From a checkpoint of a small transformer trained on Wikipedia.
Architecture: LayerNorm before each block, tied embeddings.
MLP neurons of a small language model. Each row is named by its layer, matrix (down: output weights) and neuron, and shows model dimensions 128-255. Each number is 500 + 50 x the weight over its row's rms, rounded and kept within 0 to 999. Numbers have three digits each.
A block is one neuron, or neurons of one layer that tend to fire together. After each block is what it responds to, as a language model described it from the Wikipedia text at the highest values.

L8.down790:462563525456457456431509535489495480472455509445496508537441569498351498467476498494504586622509457574495497553531486481480458553380461573541499437555455489566504484543558576462545512453452503506542497402576419487529501476420488492429536441437589436556552548563435537572542548546398475566628465528544534516523447609415462462558520492460463501523499511477482437436479534488330542494510
Coordinating conjunctions in pairs

L8.down1854:493505588465473494585488411547500474517479481437465541518535530446494508536503512530500534425485537559495539507512633464570551371420437551528527510478552518437489471561473498456463546446443479458581520505511511436433555523488538539560537518566430507521451455500388544500472481609464496427492517437494531483533483455506482573446527559519573395452477455490500537476464492487417564559473
Person first names

L10.down424:515500486525502545512461570538453494565467533416481499489487562528524482492520482499438521488527492504483449530487534569382525351465516458535439437434539488448477552584553585492438522469540556525490444415472475437531482451638534571527508425560499453529449416513401598380579554437467449457533429588516493556591535499506433452567475484365568575492463453437464511478489461573435426544496
L10.down432:557503490506475422464517478461482516498578454390465466448507546504468555571489510394593484500552454472534521517593501546539540481479608536568518419504511450424514498535445544514489446539510529395409478474560491467580429482512442445516467418457471434510539384403506499482482449485526507380603417506532529529541557540473451406458515520487463515519524487446412469544502495542498603612464
L10.down532:448513543493496503507550521450499545453494504515515419515516534570484434540519522444461578531554496506569568582426507544403513593421394460500582480551479609512436574495426542477545547530559539468498560555523567502478585437430455537402515412569425467527455558471513522438445513533470544481484444502467464513418537399621527538500465512568523567494539551516601573486438513540500517463493
L10.down788:544542565501483508489527588594530509444452483659620497440535517548508540504534385530521491574501489540448461462481521528599556501483482555506520458473574568446522462555443427490438582536503492532510440550607513397464553582471513504576555468459585505506511429478541495393460521566530536486546516482460439497434507475467445511533459503527449534528392469551484484554580402498452522507486
L10.down988:496528499543526527595491441424510593513503494480544472582473504528452513460403501619432443605457485541506535441402558477476505580394438512529361449437506579430625497487482420509570571548530477474555481492417514398552523437516476409568489461484546434515462548525507545607504421525557470412549467592524557578515500458450433480469594399521550488495477516459486562490527521496398581491493
L10.down1012:492521378564506528445480518487511499637536484485422429524466581462435479531490490555468517549462453566600509437525532513496463549523516445549517646429520484504487497484466471454508559454443515464458397498556486553455540623459502456449519540419506555476490462541525567486548483487412482505548515507489469539595591528459554470480534446561511531505526454522473469545434448588503489493440
L10.down1522:470552512537499562544490503514509613463530471478534472437410484537463476533529388412550522484542611513459529400547498525457562501445446501434505462581533445508522382492544447458491561415527492492499490478532526501433467504549470610514472514523416446445579563518478564522467492589511634513494587503479416485469433466553504526574475492508491446475506439555527457544440537547426491489541
L10.down1530:440562509519465540507454414536591539524519583552418433446480507564422440570438579337549497570446509473418511521531573493519472516493587536528523403405490527493484462387394442434408549517476452463559520516491481547428523560512529424458424413537540448460475568545570514538473549504462504504549386484500516458499518515517521472534461556491552556509461479509502467494464471496491541563629
Date and time-expression starts

L6.down786:606454474497498396479427634540441606500573465430531570520491588520464550470539582426504500531532565517516585512437499469439471472509466456482485469499473477366572498513487523494596504477490594457468515571513560481440510502461540578408510522434484456482489495506462506480543472547528453486488535539480539596588418477540492509518508406472508452550530539508515562519501572484569526512459
L6.down954:453488573453393486526452451463545448572518471490531444502479509443419502549356431499513489610549545595510513592502544482482615461552525519513574480519501494564492484489471540505425507494530506443621589557522483487477500469450596569492505492463523404498498523501546443477528539436512368615523477431484446464499508440525498559547481542482504507484548425548528541407436576495463507457497
L6.down1138:426484514472514492427538555536517532456484405512552461438541484468499403487440478471524549504511442573504411417471497615515471551498523522433496492533533417485533568534540540519533475535476491508464380530534470589568448448467501458434511536486487519450495485499404491557441503535537427516442498474596479538480485458449563470516500520464454511469474437520413496396449464538445483571587
L6.down1181:634499501517527517479487427402603421543516530460514481467481395504459474487396456487520588401476505464464498580468482509564466434505524480518519409454564522498562599497557474543512475553518488503443478482490504601532494551556526541540513523513465435558487481482497490464540464489361452457401517503422465563605545444383562573503465550557597550518500624443513532512493490580500445582514
L6.down1183:436594519517427426496436402467510473528474474543488550575527498494544520505485468509595520502471460481423408477463535483489625510500453493447553480443486458408497528491425420548571567503537515530490459476539517392430582441517546579553527474583477438379555523508479537507485420493424515471497538593482451456506504470519466411539532462541395609546513437405556579484499492483491479479467
L6.down1348:515449557490493454570369542543586487458502454428444526574477504535556507453497536450512414529553531513425444440466518543533584399503588440509580492418427523454489513452428568559451577442459424504395448479619500559499481522450476471540496614428496557524517530560483504530492557502534452489475531529567517554484500494483410492461583441510456537554400538412472456506505513563472471459523
L6.down1533:500453482437499545427395490472476597507480476528470487483509485474527510555528471505481510509472538583576385570453510525560591564537498514497491452455473542458513510482397552489548536576538453487447450452529516496442466491564466494536537551453453425514519547472560460436468539594569600586417468454515576476491510468450485537587547419399533499513533485561389545570474463474522506437510
L6.down1867:458572490480519547484544470496531539465504548596434533486589453534526553567496548564464478479473485474418559446549515429533516504524504588531480441600493577529443467457432572497440539498618525571569570529521549403473455497459439527546397373517539521492455480481463436475513490493506480527507506464548477538442526492485455466514495547578497508443515630380424500485550430495600503528521
Name after a role noun

L10.down11:476538542503486514482507509460557392567511500678492463494429448571552483498411521440560548514420501530499559591481465502504587445476488469550522537521553481374548510525539536484489543453557562499442404556453437502524464472485502438467527410549422518513503476509470463533434504512512529458516458459575485459579412497436424544529534497414556460580386367442488611442487490474503522481499
L10.down48:476475480584429465531424485510532531478531517395439565468472453531472463549482598599476591528478404485516496495462557549467503541598467550519541511523505449463431560430591504469426494533475471430635436481415510594465457515495533533511515439474515592541427545431502475479452375481486493440467518496480519549520483494491505446493493429552465506460506386562485540395436477526474568492496
L10.down560:404446456522480394440564491495494510602514394363476562432381604525455444522471475518510488590474552601605466439500527591513450497610403509497479459566475471536415493508480473509522587507527502473507444475366435580566488505475441438426490434496512523523465462585462521451581450493472390474501425569496502486461517511496440554511501479484565511538436528518541443482498585515536472565471
L10.down826:474470364573612564538506468482461495496461471504520460394526547554492404511515523516508412492445510419527539500509574524487428389474479481549538492470441478549578489487549488492460523514447454494532452578486490501506516520579502515522545439554459527596452522469623458452435475519496511519530494504516360541421454628465507502411465503538463490401448448497565417491470429497540429485501
L10.down930:453477510522450492466493563462498502573475556501425564502422530521390489540439481460500497486592516482412618426539457498515421500552452497449460511490451517453534475532599382488528475516549548543587505499511556484524495434452577501505493446502597556462544514454457406555514498423479534450604506503547462521474443453500429604524495437460473467518535513513607545485493583408483428418545
L10.down1201:528461542373507493557490566515492473495500571435506550539502479524546447547549567573508549476445432476531497493529521551478408531500499495549478411583553538443463535555475394418517490433534509460547427456541442528472551530426491495401459519431433445487489530493493456415452455551507384521495455623499496512629517428493556508408530532549517514359422606484527551573527555453483500441577
L10.down1430:584436574509485420456571608566498515557529486465508528457507564450475576546493468560508560465451616483522425486587546545497502539559470520437520592495575415497517408433476514492469572522463471460513423471472528594440503516461457505446512555527521495496493578433521541444551521396513484493419548470588473481543460530474487568559423489452546476578459429537545371428505563475500473446506
L10.down1736:474481448546585495498542526433446478480535480468487495501487537383545463381552442597505434523515487470431515486531475497513484424469479495488562465445421459480568509535523493526545494449465500480575453538471529513519547520383449439476528534487461542431567449450535560384658530482518524519469426462455488447443488452534511483519534500622482502532546531487446370494554582405510500536510
First-name onset "J"

L6.down138:494495491504566548550469546545519486494487502468571460525508487466377411573508499526450457493507585488475458469493498498429492549371509536537436477492455549513553507403463581476564565521509497544516420571574535489532504562440466451523526385517472581433459474402488527463582460543488536459419494503559534474567604490504590532433513441561553536509512471501485482472502548520526478447506
L6.down192:450493555417528517492498537563555532472524462378547481437514561479448429535436517564456540361463492478505475420515456550490474552579496484610502419461520531512505517481463534532410514444510384555507459528509509533505546504500510412531460520511485503522478459539478513579540426422470492458514526479525527450522463570561490450509582442492549560454410439411510458546524442465489461536519
L6.down613:458491477563587539489464614476500507527421543461517479490564551494428449460441434511499480497514564587510524467485513490516505471549501491509494541433454451457501467510573621454467512490521505514515506550532420499457487454583486442480467453371499388513308405495459492401441471492528496553526583421428423531492503533515523502348465503594588534530409498484567513596614512546543573470449
L6.down865:565476496446547504404518490470445419447460505532482578442511487534491413486510457632528554564449422538439435390467536561472559545439466506463381536571547481537501551592439532551479521565478477430496510513421490511557555494576530538497615483530454520456502439507569437500511428493507491493463562494389465514463617470468529540485496531463482598469433487612566524447544513577499488585528
L6.down876:479613480531459481476544527451494470586447449519492453471456494406439500520395510518473572501450482460513505490541520484481384559563521493560495440569600558553568433541578579512577450478541532435454521559508480407464464575533434479424449422508529426414402454554503542470415519491544481448466549430536531540482499592521528529441452559611448539467492484490624479589542479512485562536557
L6.down912:486654643544463525494501564530519475541475495517489491484427456493447423524571457560498513528470594418454447431592475486464546470479453493557538468481511548417541477592489478445550558459495470542456464518537432443468495475477576426555466491434566419511440528429486584480509595600494524494456551442545485464507421473529497434437466507554481496480562440505514591561484395511451567498512
L6.down1243:510500455534538477478526482600523503497579486478437594487492408500428460536495610527546447546516518484423545463534476484525479620496499556532553502356520517471578533514504521440436551459523464558546487472490445426460514509465473534475470500431551396595448428507516501584525617586463537493467561523499432431535544450528502474424488453411534563429503534445504496496538508432540533484484
L6.down1697:539538549564490450509552549424558396533551427496555496450480470457495490451452555525489496527473512575470510416452565474426473484538495492552483534498419467493572413574476590491451518491481555527428458556467450405487525564553492551514430503460584450474427459511498546426440493562529496483518516493437418580517426507505520552482492507527465505524448562450528438501525485541525532494486
Copula and degree words